{"n_head": 4, "positions": "learned", "init_std_qkv": 0.0361, "beta1": 0.95, "steps": 8429}
MLP neurons of a small language model. Each row is named by its layer, matrix (up: input weights) and neuron, and shows model dimensions 0-191. Each number is 128 + 32 x the weight over its row's rms, rounded and kept within 0 to 255. Numbers have three digits each.
After each neuron's rows, "fires on" lists the tokens most often at its 100 highest values on Wikipedia text that the model never trained on.

L7.up62:127156097115128194120115051096117042128105164169157120133125099145095142171139133095169136214080143127123114133097139155110104172175108078086137140144108109145172160128092115051092115085107138159105117184059148079160137120096167148059143180192110108144130139133111138142141073083133163125162120122152163162121118126134113145153127172058098164077108137103107117106089096124165111115178139131154151132073137175147121147123173111220096133150043107119147168195140153106126150133161104105130107129113130099095185160166126162142101173071102124111120089103116140152095192115115137107
fires on: "er", "and", "al", "ar", "C"

L10.up568:145152153107155108158147080119177085139103143161128137138084160179119214198047106146154172099108115126159112133138088104186127111113140042125145119123112141135148123138150083163087180103120123174123155147126043128144168165101081140088086102134134074111161125118085128114121098096100111122145195166128184102086183156113057165094147141110131155129125115138135105105174124181138154156134134165130156134097127124148121107121177128067139160099125112173162131145145067134101152110198140130089157102138077162129138111091152195079185145099113171082114091097116097191156066107096147130
fires on: "em", " of", "h", "l", "ost", " in"

L10.up313:063164115127123131169189080142176150141109141122117099110100159105090119198101203121110083084094101103133095094113155112134135147072155157128129118121112085189165167143140059138145103096098186112132127127095133111145099061115108111021112099142123139120121144145117119119068066179144151194149182163137175111122115152139098155154161142093105123155110115134121080116160129113189141139106055178141137136151148134034089166125134089129141188125139127130114111192140140169122160140174156158086134140096117125186148143124102189137097144084154152119111112104117111188112067082142171113
fires on: "iss", "os", "ed", "el", "n", "v"

L18.up417:144126129107084132132118136122157090161098121169140156141067115102135166150131162119104107126088128255088084153128125148143071142112049048151145107111090145087138104114109101142148089090088086177116136129105127115144167085183134074118109143079126087185092135105135147097060096095084132153141123129128139149048167089140172067131154165123091162140095128125117062169142071089138088133098126125133141105087171148157082123129089131146081092080160134196192149120143170128119113125177117123139132166148148132150161148097167110108131131105144162164124116156130171196097166133159122097
fires on: " ", " h", " +", " H", "x"

L6.up112:074142189085119104083182134106145180176140099113097144133094181209123136102132131184123068146127094179118192094155092109103178149086124118120135118180085092115091115146129089174142116123099184153140201214113147112132148111132131137139101105123140136133182113082111132099143136173123116133161156119120095176132143083166101166129088131104096126140120149123134176119098208109097131154098054112118131052153126128101176057077141168118105142134143143099111130066120155174132157119193152103124073172074107149181114121127171134120111138112113137072144141127128158103131102140127143039
fires on: " of", " run", " set", " appear", " open", " stand"

L18.up323:123120092157092135113144099170132129072137094130144095151136180169148107129168124127139158140119136104132081145147092147140109145125081111134129102145089140155147150144133090172110144081196162150108057159097132088119127096156151025108109123191091057098122143116059208113111090193095151084115107107113137086174124057139171087134153115151059156107137116161143112139166125096152135175107161121114139178168147168099085208171156113126135188099120087184151120188137159206150091078155112127119161130131131122109151101128167135116149109141151092090119135103131111117151200110123116194
fires on: "est", " l", "er", "et", "uman", "T"

L11.up49:087136111141116062165144128138147159137146138141104157159126125075111194126108167082181124106151108172097094116112146117102090123090099151161086121158074108173162146160076136185127132105093144112162097118125069086166091148146091082124117171082138094110141096117141117132045097147129148126148159102157200133093144104134174097097079142099096135180121136118106066075142156078162150152091079159097168170107106132088056171138144163135104147102080083190140119189150107127161099143159165136088137152142129113181130168138128141162127156080146213154047117114148139176147068117137148130
fires on: "ed", "el", "d", "en", "est", "ann"

L9.up751:112147149093141155107180162102164143144108078188142193138115138065074107129141148143114136131176125178113095119131081161098092152139125085140144131163116150104188111133122149134125137160118175138130009165160111124137094103171131131115107104129118116133100139085186188151121114098108123126141188107176130154086199136123077170111119045126159092122127164153115086136107147106111201126071120148101133129125160156097160141123135098149111073122111044098091122147176147163081201159140086125112082127176098150149131123148144168092145131103107145170070083050119182145134124086146145091
fires on: " of", "s", "19", " ", " r", "ions"

L11.up397:073104068113084135137120101112139134138150130195120113092142118130132149147137198142173157142103104168082158073075155180129145148150087086202132114165098139182177097116138097177134087142117174139127108138149147069177111104195077106089118118160153162092153138110107161119136111194132117204205126146084176117150082097110104123152085173120104132146125122124095076092136125109160155082106114098180149110093140173125061093122173154162102171103070108114127143153118102118197103089135207073054144139115125123145155154104123187179111160126123170102106112111130127127114125121119147125
fires on: "ag", "im", "ost", "en", "ter", "om"

L2.up424:129123089125157136135119201176064123110148146071141128071149136137140091137117110155172106167102155137141088061154141122112143112107155165104115179146099098136149091093149161120089144139160114127143169158096091148066084123111152122102156133123120127105166109123120144104110146136131125123142167118173105166208144101123127162075176138112144148148137086123000098185164121118090191156136159138113180107138142113170132141110145151137061119198108194123167141121175142130122163130103140173143110126216145152150081139139116159160145135065140155125170147091099132059156128093128140180
fires on: ".\n\n", " |\n", "ian", ";", "-", "\n\n"

L11.up56:120135168134130136154125107130209155161099134111076163108103132138130146101078162137091129150084159133081082168116151123138095189149107076096141181149145141120121077132068160161107095089131179138172128172147064146125101150135078153159120173171159106093085139134101157225123134104074131153145151119193103138140147140148080140118116133147078085152091100156128102139107118170087109110076102094162117157169104074078049105115125128157131059105107129139150116095148168134151154147129131074075144112145121152153149085080097137158154191196069145120106159109163154132138165116122174052
fires on: ":", " |", "j", "y", " by"

L4.up174:120086198124163171099161126095119132135143172130127147155115126213176058168098149110151151159106141129102184146172115103177123094133122096154136187147124116177130153130135097125079122138091084127071123127150168101113109175104127120089135125087131065195173192138148165155085100113089104101126108127110098179117185090127066145126111147118090135110125091147137151165122080125110113127148093194099117125104042128090120082101138203120090054126088124135103091138105194155143150139123089146080157160139106179139151157152134067129163144166145124081136133178154103140194112108141129065
fires on: "ium", "ine", "ace", "ate", " O", " In"

L14.up475:106138118061126132148113158122126106203152121198134146097096137163148142158096121172100137143083084141074123152145097076113125118179085078108210155228136163122107143120110079110126158065134129171132076165115066139202141143116096073111122131167108109180110166111112146099115102128115131134153078123169143111117143117083142066193094153106122138104132104154121089132106079083175135100102146091137146137166140177093120050185059133172125108137109108123124140158108164131165090106155101151112052150098114112165161072143130164123113132197137158165120175115130121156138101098135126165
fires on: "al", "–", "ac", "ical", "ot", " Bl"

L2.up557:130223169150116128119120070183149039107156129141166126103159120087105090151130097127115133152109143162138115099117135151136114057109124162098132163084116141120101133079162039129188153122128082145045103158155148138139185197224126072150201104117148158104120098100078116131204091140129107118148129153132130161121144099132146178145124114127060197163140174133121116127160087110138099118136112054185174106150147133072104160089190118107149114131141132106080105103154144159109167088143145109138172122102128132163168123130147101114133133156143166126117136097141187127118125111169098146
fires on: "\""

L7.up625:159154149134136148161162103091132143133085123140095136101118155137125153126101169112169118165103142135012112162159157128114115077153090166087114111135109137130132155119108162147106107101094154140142106130106126101169205129128042079100115185050156061166169186113114106119068212110114156073106130153135146139147159132073189106129136105137115118185100085169115112186084099073166147184095143122120149113113096132099103060125125047167142131120098098129114157167148154144168142091161148108101183101154142092132143100111151129124133143115180142182129183119145113101162117093154187147
fires on: "er", "s", "a", "e", "ing"

L14.up317:114166132082071130110190071094139098130124173120134156101153133084038141167143117151099157134087177196140097132079099107132086127117076118157156138099113084127125153135170088177119169099141170131124154138146154054107133128105080141063120165115119127085051155122119115158064104079069144180071148109149148126137107203119112143105123159118081127070062121150122129122171138146155133118094111127155137159110151132109049191085158144129124102105126094176105146189145145172105153135147156096133102161135089150115163157150207165096115157079145128133131096114125137137076133117095173165
fires on: "D", "er", "C", "L", "r", "t"

L4.up373:101100179119145089116149142066170133140160120158081173089107140227159133134061141151162122063085117164151139115104152099112130068120145132150145129178192104156131077164131151139127141086121193191119153141166121164102150106088199087079122111120130095107159194121150153155181127102044105117178142125104118203142108071146119161175092130125141107120120119174132138101177122080087099153066075086110133091157087141034129141164139178093116079111092130096109133107106178138134169154133132149153140130096124105143111142138132142137142114112132165066099125140174105099116134140099149127
fires on: "\n", "ing", "es", " Des", "ive", "ives"

L2.up616:142150103070142074139175101132171102109114155101089174132111119159126144175141125122112164106112086171167113103136159112168127131171133183096205130153112147116169093085195105129019102074143167133167127153142110144121086141156137100137063119177163124085124159098116117134132147131157134207170152181162138135182107177147126139137143124152143155137143120117100153152125141095112180164114108157090116108132097153171108116059197128142093134084119130144092073139111148113118109105055137132159087147123186122115157068152153136180155114118119207160091101114143145087160175033158130145
fires on: ".", ".\n\n", "20", "our", "19", "\n\n"

L11.up540:131138153090086069133158114118195105198101120113120191076070131164139090168095144159120119112135133175087219177135110112067096065091098084128102102172159129138172111156003123120116184117134145076149165145107178163103151177136095121114139126134111108150082122103112124178073142142117160162132119118150128165121159146127107163131109103142141134176135076134137120140150066172158169092064097093085155131148115142123103070099143148120117112083119108123162120145170130103147084130141161089136136175082110085162167146155142183081139164124082129165101119115140124128166118112092136195
fires on: " (", " of", " in", ",", " ", "er"

L6.up460:102152128097140107126160122132152185155106102112090134167061169105071102170166172119087103083102091179085139123110109129142093149081110116069158151143119139143170131158120159166140115094147134128157121192104041142130145153160101108115122136136134082117155073102094121103106132158122142058149127131170143196120180117195136107128175060059141121182150145155150157059124127117101066143108105089093106147138203152111131093121099090125081198125176137133120104112129139167131128135134092139132137200174195190197165129129111113104108111053114134146137079136135123122132097091166151139
fires on: "h", " tr", " h", " st", " of", " f"

L7.up536:147137106112174150113135133087150139122108163081148112153175096189156148164134104132148084116121056135152132077158139123204086127153141134147152171128115114156129111135094102165089100121129117099148109123189175122119132139119122142089105067075098105119129137152105135113085193044126090111149172099144099138129065103138111140145025099111134121116111199104111106092134174163139159076131182118073116153150136173144140105160148120099164064113178088175233086159071158215152115102134147093169143132082153123098112107112148160176142182151115130159110169111144118111148127135124168126
fires on: "us", "as", "le", "it", "ents", "son"

L18.up390:137168145101135120167181195157161080155106072180112193164118139144094115173106142115113122151160121202132065097143109184087111107050095098200119070090089080085134094135118147123083127109151109105151124150113098106137170098158135119162126118130162134185094111092098170148158087123093165098122173145180191124125169083137170134078167120131109150183166147139107130152119137061174145120096106119120120109169151170142143115111151139151154166107126133085117134102145138111086148123175124134090194157121144077156126094050138145065123151072134171172128092079152095120122179095152146104
fires on: " h", " ", "19", ",", "an"

L2.up380:065120168115161158076156138158164119192117140121148161155092114174127088112135174127154096118141064161101106159113123117118126142145087171155153124136138134103157184076115160151123185126102101109136096152104101132142156098132148169144123109109130110184125150143059090160157164081142145168219143136121131089104087102167108104137177113164088161092123111215122130116161135121068126166141136164119082127076118124102099107103142124142085097118104118152180101125143154167061124032099106087095054164151151169109166084114143157083195124082119165100107115141148111124170073111152189083
fires on: " the", "'s", "'", " The"

L3.up215:147126175108071149060103095069144192117108134135140115137149078118131137102154157138108075111156097136103155134148151155129119154127113135155125089099081073136159102119169069188132119170088174100175080123142158121148141083138085146157113106081161106175154145097155187112210119138096176129120112162120111165130134108103081069130120152112126151110126162069093127184106108068090144106115158116092106182075149191084131102121216091159115159124144141118116143089124167175055137058149137127141162151143101106177107125132142164112143166110094130133109133168121159147067109103175194075
fires on: " oper", " used", " reg", " contin", "omen", " there"

L11.up240:096108112128134164133141087143126094163140125169061125133137150094103137119104175188094144142066153125104082172124115134091134145142081160114109050161124143130214148110105134146120126107186166204115121141125112150165094112127068105080118118176113091127120131159132183117138096136132157100129135085163149084090151065133149157172118132090137167120118086162112144182139132155181073106136174117137156136153171139067076123175098060149086168091108125108113144124137120129172141117151150094079101122163142149119224176150106130148115136110123196108152122022081133157119142109073181100
fires on: "s", "al", "and", "ern", "duc"

L14.up108:121139163077135048102198188157106110176069127126092159071052093127101102127133136154166107128116157213125115115148091189131140114077097082111143058141091137142154143101122152116116137095162128184113108126153150138141143149090153098150137071149153098112084129134110205162142076111119124114106138074203117175091169124109145143110105148123172142175137138142093136108117118095115130103134129152079142149145085078148157101201108173140122190113065129111183146152141120160124155141124087149139112129119119073130211088173149190104149126104134184073083107101109143104094149114117098141
fires on: " ", "al", "as", "an"

L3.up664:112166137123121128134089141127184109137108076109172150115144143091151055135102081138148112170148131180169178065136130128118144156053109111103152153101095103134131156101142033135133110145122185136102145198087124171108097125152168119141161135104143121110094061148158175148169083089112145095164168144077115142096128111174089138132118063150103164124165113186173168162157082167183123121104162096148141173144164116113094126128097078093104146167201125146140136103107136172076129114111198118135099142105138137166110145096122111124100087186138166135122114090155076126057198103183098142
fires on: "\"", " =\n\n", "ide"

L8.up617:120181143109112096106146128148164107147087132140100146124115201123086117126105145187147201121118116147149155139147076148149129106114069100101100143148131112137112114131077125112099160083107158096106188102194079122087181157100113152149088083129109085127075126133101089129102102183142193101205153122174147134136203111168072114085189146109153133139124095125133130070125061192119132142087129184127197136199175157094115113143127083118113101096189109158136106185156125161106168138098092081094123148125095149108149175118140153162153103104113153126096123104113103192129136110063178135
fires on: "ter", " of", " in", "er", "ross", "m"

L10.up544:090162114132103120115166078145123102149085114112090112134133124197110135158119086180116141083084124196106141103145107114143139110167085040111156066171142142147145158159125079143088154145139174148141106156140172127101106120081076100125072156125133132096167161128079168155182055169117179113139099171127129127109185071198129115172046149088129182116161137114125149132070169140124192153117071114101156100145092179139097119143152175126174158123148142133107149140169176170114089157074135148074089143086063095190138146120129177129117116109156130118084095131120141149135130119102142098
fires on: "en", "ter", "oin"

L4.up655:167130157095110145114114099078140198163077148079147110076097147185211157135085124165121099128135134141105160156160174144127096112186112075144111080195147132144187030132108042159132156137107167138176161119152080156176112111151160107127092071117066109161121158103144125159155147116109129110178140128152106095140118173099172173157104144156160126146177175100090094122122063085087143106138146105118127202138153133089110131144161119124087066115156139139205101128153123129106177084159158145071158126114143120152127120140124117106130147144112132137124084070136137151152095109180175107
fires on: " used", " contin", " start", " ass", " led", "ines"

L11.up151:124155129157147100189162069101163218167104149158119148087117098165155156163130164166138151156091067173155115099126126095149086143132125104178116166143127112140078093130133148133100106108163129140088119166088117113196082152158126096098128074177125128136111160161132210151126122165161144218132130124122150118106129097074068107128126150073129189112089124182110054156186115173184134113074152126098154181097116109123099099155147075087146100101097103088153123112170144177158136096129171100099144092111148110126079115106138170159145131147067107182098148116101160108085099113094151160
fires on: "om", "es", "ost", "ater", " p", "rom"

L6.up89:108122156114145103084157125076155086112106155141122137143132160125171114117122134228161135111093077142091164133129075163170156132137121129093146161152109152152132126089131134140118130147167105162114131108144156135083121142084138124117098163119123146120198177099142147125151081123103141181222110153109114150075134047139131116142117152115100145172127030095118127099151160149169151133129141154096186112120068151133136097143227164115075142097167087144114088065174135155126135088102182135038083086093072143125155197152177130154099126114123152105107097148118170148123106129135102058
fires on: "ter", "duc", "en", "ou", "ong"

L10.up153:133127147132115144131176078136130109100058153186144112108141145122176133182108168110118122139147117119072091110127155091103101109098147100106138141161155173163068193132112070175105097141125192069145081157079110118135132085135175171110138124107054154153085146099061163142102120119062107099143136133142159104145077115130130163119121165121116140155132088184133138162216077134155107075128145100121115160131087131082089126123137146151170120117126153135137088121097188174113121102166142078136145156136121070089089135135159134159145173182035137140132121070177134097166162105120111036
fires on: " with", "ith", "a", "er", " against", "ert"

L18.up302:062181106108092110166152065136138165126067146095139155196078153127137181189130131095145133173121082167160140111060132145134074139076129110115121122108136105103122103151041146151122115056126163167154122133151174126114111112139143057125096077095093096142101173130091114190110114139152142141138143107143166105110201134141181086096101131053092115110166090113133175124104159147164170086105091153165148099166180124152123122109155158105127206095162138108121113086154104140117106127218166105097175112161151100148136117124145111116111124121180112164106120082075162096155117087125162137
fires on: " b", " v", " B", "is", " l"

L6.up139:132115162102067190146139141157180155132092119122120190125162126199133132178168166159106124182097087102090084164101051136107086147131085140148127080125097109137121160127096141089110142071139162104121096144100135150146121148146118178135083093159177099127159112108124079165091117113104106144170146130116128105138180120177109120138176132125091148125139171103125175104105118151085102072115108067129120161112073120146154133191143058109125086116157071102101100179176199113125048094158094117147165175131148165093168139142127100080141140098129140118140144165136140199215176124119186138
fires on: "20", "19", "use"

L2.up296:113118183130093160148129051092155146156147138124115149163134139198120142118139092141147130143048085144101134149113157075126139103065112104156142184166198147121099077137134149131117106098116103167076148181086077114118106084201143087146117124197123192152083174129141155120116149111088163144060156130107140120077128173162061140163103149140064118077088127122141162104156070123153161113112111165084157120114107107144131084118140120089126157106148111166112092185077135159123124101081139105123154154102140094158111126154169117060151193138119147158104097185120115185169102147111190092
fires on: " be", " as", " of", " end", "vent"

L2.up592:130129124130138108128119141108043122126133169062116146120137149130137116157148085144141157092138165151145103063151135144126160139145135186064111140127123127152165140071145189111104111125106139121128103154098102116069011111120117126128156191172159111107167069121129126073127161123102126135095152121133111130239120125147152118102177164136159113129117139094000107172166118112124141142102120131113162106115124100149115097087093178135081153180154139189158138107139099110118138111109138178115113123154159170159047148139158167172100149098076136070158174150072150104157150102136099156
fires on: "|", "ed", ";", ".\n\n", "\n\n", " but"

L10.up71:119207161099189148156093096108171166168123137094168165093103184136163117140100142167082100146060106121213107138123130148070113092087048113144152133140124161185155100137098133113092167079099146149195140119164093118139115067148139041130126165178148095107081141133121068182142121097072106130166169123130148129101187134144086118153107140099115130123109152112141112176151141113100113081143149144113190088148121160119110127141124103122111087125147116186116091159147185111109130123159105093097086127085122080144186104103062117123143108185133105165096166146155127139091099120133149051
fires on: ":", " No", " |"

L3.up160:063147145149095160111122108078131137114110163176193156103108193098172113123105157162099123197086087163095166032093127118152162093092115129132138149130132086172137080110139064139176104102116193140188109155102111123072135134076156070105134102133122121101102142105145152118184133170208123089185128141107137150103107139138103110180098047082087171148123127178158110148074088131155143168072137132156124111154179098136143104128105097096074152147091089105109174136122115137139132084110158124109127127129168116169147135111165162105155127117165127131120162091178088119101143093203126176
fires on: "\"", "ount", "ron", "oci"

L8.up587:095136136108130113122177135080143119201178120205130126158103161169184108111087146156120102130119138128127137073107117119146138138113131075117158153170141134143088158105138111163138132113036105146177136200127108128185144166190121130106148156096129077080089081029174122126137101089105094145146169144166200202115147116141136147100121118099094119189124071127144156123151117159131104105064156124099123113080107133125130142115193126137105098110155116204142129175137125158138172105160159087180120115145050122131139068135139109146169130150087124050134147085132138147125058104156144123
fires on: " of", " to", "ued", " Ad"

L2.up712:158085153111137186125187092130122131119137134099130170171168159148080108179148147167117042122091125151092193116087109131114096136086099101128158151135094076152183162085113112149129133052130120104130100108073075139118146057209127141156135100158089191083080154102122120133193144152123138089075159144148132113120134146177150152171117101119122071059155116149129165124077072115136132161086093142082130124167124130097087063103134148082112173129181132128144135159150138157077111098115162118170180208144150174120157124164125101107145152135118156133155077142127133142126059138109161112
fires on: "'s", " of"

L2.up287:161113118157124127170105142104089135119209114077156171095169135141110128170172041129204149105150175151142082057175091141095168139154138170079101150089115095127099067121097138074091101135140126127106162108080113121073109124093157120134140145113153156113149119099159086077106155148112177139051152148161111131222085111121102115140164174117133145110082093110021099128143141135128159148117148103128169107112126126115119136111148163150100142198074168107138116106162138093128137121099161145160086152193136161143067128158140124147141141109098161088110119117103186124171181086142105162
fires on: "\n", ".\n\n", " |\n", " on", " to", "\n\n"

L6.up482:165092145109146155131174086065115143147158122188152130201126156206130097117129109081092142163083130118107136161129105085145123170186155123107149115146108099210147154124059155153128090113116132156105094136128115129154095175185101146126108102137157141155085093135141132106114120130071128078168141147124142150114190098142179124162095099133162129128131099075144144133047139156119099079088149091089140121048085131201117137080115180084115140125134093127135134166164201103103071135129133097185184158191163176087132116182147070147141156108152144115131100097128092137149115092086171138
fires on: "19", " pl", "us", "18", " family", " town"

L4.up556:122143165137157186082161136102138113159154098137155120127133114152089108177128152145152109090062121109177153138140112099159138103182078122132130173154166110136126124055053108180099137107142197148143141110136140128103088137181128154133107033130095130168093211145163085128145118123105104152180180101179091138160179102090099155140066067138208067119118086101136153085116141129095126099102189114130086119121125143083139083141175178120087070106158090114172111139152145147077108132111209122102139117121138098092132149158124148113109151095128152156124180110153195108127086105144100122
fires on: "us", "os", "as", "s", "o", ":"

L6.up675:093114175046130097103203116188136120159176151152133119180155116146088111123158133128207078133090137137170091123079114124097090138157124124135136107146131173144119133160038051096114095142130126128132142155142151158195122146141083095131129138117130198115085106124092160131077045067080086127120152125114213157141131090120131098175116164087184106126117149182167121159101165150085122127101148125159097129124133178138131128101103183101108095133159099104159135138106118146162132143174128145099160132119117186129126117146149190070120125089067146069116126158187137161121068126120124082
fires on: ".", ".\n\n", "L", " |", "19", " L"

L18.up99:094196143138148138127151063139116110169017109179153147111091133135105121171081103161120091176125098200129125135141124136160099097112070086149150148140150116119226138157119140114123105117096135109110107173102183114119104088146089131097125118125089120145117095134122188180158100122045166195121202111134158135121138131093103112148108103034157150207128069155145147120111087145151197085146161125110165127141164133154143140086140106147184144064123141115175137119122135088160116122176095071131130135182158144126123155103161145111104101165149097119145091083107113089134157096103141133
fires on: " g", " v", " G"

L3.up609:117109117070139178131159141135149161151109129169095137124145176092168171099043123154177093121124120115188180145097094074111119150114101163140149185195127035255130091139107113130111110165120132144101143104087156101109190147127159109109139083113167044122131138122175105157183113139112075139112111131117148129121103143168074090151099105154141129184163155176147166139127056150139111137163117092091062131085101131124143148133117159145137130128118133154089097084124155127105109106170138073097153075129108095139140146159148123119113102162129144138118119139140179122159157137075207114
fires on: "im", " prom", " dem", " Em", " App"

L7.up682:114158129112139095153150119123109196112085194162144147142106210142172121149145189097138111197132099072137114135143138125113076138118104157053148108143092188181144206122117144109116102119140123087149097159115088101155187112129138137120125151095160113195117085091103111137068133047106088113099123142144217117163134083113168142084123106129096117103078135128125129185100085127100153164136216125122138161161102105048145141153105159166122104114149102128123143090120173148108146115168134118118141101152139060093122122123131133117130130165127119153110187067121121123225134097168119172
fires on: "l", "er", " L", "a", " G", " Gl"

L8.up554:105156187124178098143169113068148162184130111187070136102145184213125136120166162136141090147092088120110122092128059106089121045144143112178117141160100105131107125126137122116144108113101182158177147198184101097146099126151126079130108203113179128122150142075109130155147118088063081171126105128152097179140174113096109161122152156100104116150132074124127159104089167124090114148085089165092169116118058118056153099122145099091087094128125116131107111131164160154088169127186152091134104140153133138209109111102186108128145148133146151145118105154152162131152112117119202127
fires on: " of", "ing", "ent"

L6.up375:119115128054112131143173109168166139135056180120103110167149092121114109151136194104157114165159063133124131159102125124101095097148117099146149149141198157149118122112064056150074159155125115108135141138118126092139106198135133122155116097138163132107132093127119134159140104069084101092108152108181096133095178117136159135185152130137196140177115165158134117154093134182135132082077111176099082197101089187086124141151153124206112129094136087141104089096102089142209113124140112103146147121118114084118198127121166117118181161097138175159052103147147171125157095142105122068
fires on: ".", ".\n\n"

L2.up713:076135098098133109130131122169144114154100154131070162117096153183148133140143142177166154129184060147077128154179128175118073068134123143104125131135116122055130128066096159118147138208125128148118155176136132132103093143089185133165113128084100118179156162164086103171100162054160127156165136163083131097155132142134083109126131115152129171146144132178109158120098192126081124123157189129158156165126117112126136160114151121117136074091104109218153126005163115112135157081191107096097093110112163089093130078112117132082111136146150136163102161194132118119145096126094136110
fires on: " has", " the", " part", " compet", " fin", " The"

L2.up322:083130165091117121089189094129167158131109108164113123182163102107146123127051195139172121132039081124138095142103122080100077101084115099137126155188185178186129131152093132176114127076099137103156155171175106146109146072167130135160096084181104144136124132137106129170130109113056137134145109135109142123074123156186059165124108113115126086110097134160158148147134153149135114113154059120149110142085135125112102132150133125114098100091149068134159088151123153147124081084160145099118143172089117083111204093131167110084158184140123133140127111176190127158157104102118202062
fires on: " by", " with", ":", " at", " as", " first"

L10.up35:068179183120147131209118080086157115112119141153157155095110134054159133181045151096172168146063113162093111170094101130156096087146091151077147130110116102133126143092086129167130146127119117114125096113148113093102172132090163121070114127121131091092109113131099098110030116082105168128150134149196196109163189172093118129092140117073116124158108106165134117183149100151164147167154141166152156153149107144097110146125148089066113145068156077113142123191138120136117164134140132087134159151090139092114177178116151139153156132135139126154097181086143121138086157096075190145
fires on: "er", "m", "a", "or", "le", "t"

L7.up183:086149175121210197087111104107149136153153125099154139143115121092165116120108118148118155130129075159103180158110135183150071089099111147145156162115100153127131085067057130186121174054126118165139110123160093107115194109152164116148111148086109150146104077135079184128138090093094065132186161120147130131120190065207141159098136154155088163134172098132133151162132132145145107115113099144113139128118128140143123065102142186100132099086194083122144143063111109147135132092120113158116086130116159170121145097107145144153132147145101151072106113142137226135126153142085133040
fires on: "an", "ough", "y", "is", "ay", "if"

L4.up132:140096125110121186068184137093127179142174120113113171154112122150170102114139156171130123119117115117135131126057129116117090076140073133122137161124129094157146154053071144166112107107126123145175096101150118142087135090142162116100117087067133131168077179132110141145175154138104100083158115146132113138118145091137141160134202062190162113092129087199123155128129126138086134117108073141145100114146037163085097071102109162137097047104108105115113146061172164163114144127147087132102142101166150166090151127195150115081132122128105151117154173067159226159130129126170131142
fires on: "ian", "an", "'", "is"

L3.up767:165130148091132104180154105117149160149079139156076091181078139126159176120106131143146113145052137104119108139106042081104125101071046149142111121194210119185121158122072149121139153141070142164117144127127143076115156127137110178116101107132179078139148150157163153165109163153134134164101155182144135157129128116157060126209105108065145127168144125169143156126132121147110092141084107148118156106109158145100095092129125116189114100119134110162141115139105159167132111119184088027054150164097132138105187111126151138142084136145126152127057118112081156105146126101109135078
fires on: " V", " pr", " Pr", " gu", " App", " Em"

L11.up187:155120183090139124129205118178217146209103118128088162139081186068164148134124121128166149120108125202089173115100105130123129147061131056152132147162132112121108147143101076137126123123148097044138095171122136101146095168169126111121115200058083154194106108117137130124090147067080129122136146125121104159096138129158078101165181165110124114119112121091151140126165131142169120087055093157097156153141123151108108080113094179147121202075151114172178126145130138135117123161124131103129085137112129092168146092160174143092162140107106112180115170145120127151186122112120112085
fires on: " as", " is", " of", " (", " was", ":"

L10.up52:123113149058161146139117105130160108188147206170108086076090073140120113147165146136097151134106142177097093153088136131115176113064123105127164119107112113193100143100108111110125137120157175136161100104176079119110068077103103100095113112136069160069104150131085144157100087182120175194139166146175105118110166170137125106148151158084125139103089088161097114170113154133170097159083062164089078188162112146063064131123126114107116144088146130126196120131132104142102177108123153144120138168102159156119169136095119151136111142098118161128155109124168173208052128119150137169
fires on: "z", "os", "ian", "n", "j", "c"

L10.up674:146131116082103143114184108163133086139133102175113122145116202114163126188093123167203174117094112134182097138099165179188114133124100109121187095127108135163183125090099084134071183117171130125109158101160117158104154103149108078058048198079071088053163108130122171168096128090088129083128093177114151114140111128103114133136163113132146139140173163134166140153211137141131158142111162130117114155116164100148120165192172072132124146087124127194166091115122093135172115092103060132082133094128120082127136135144122122134123097089121119145142144147078083159134130117099168141
fires on: "ive", "h", "ol", "id", "er", "est"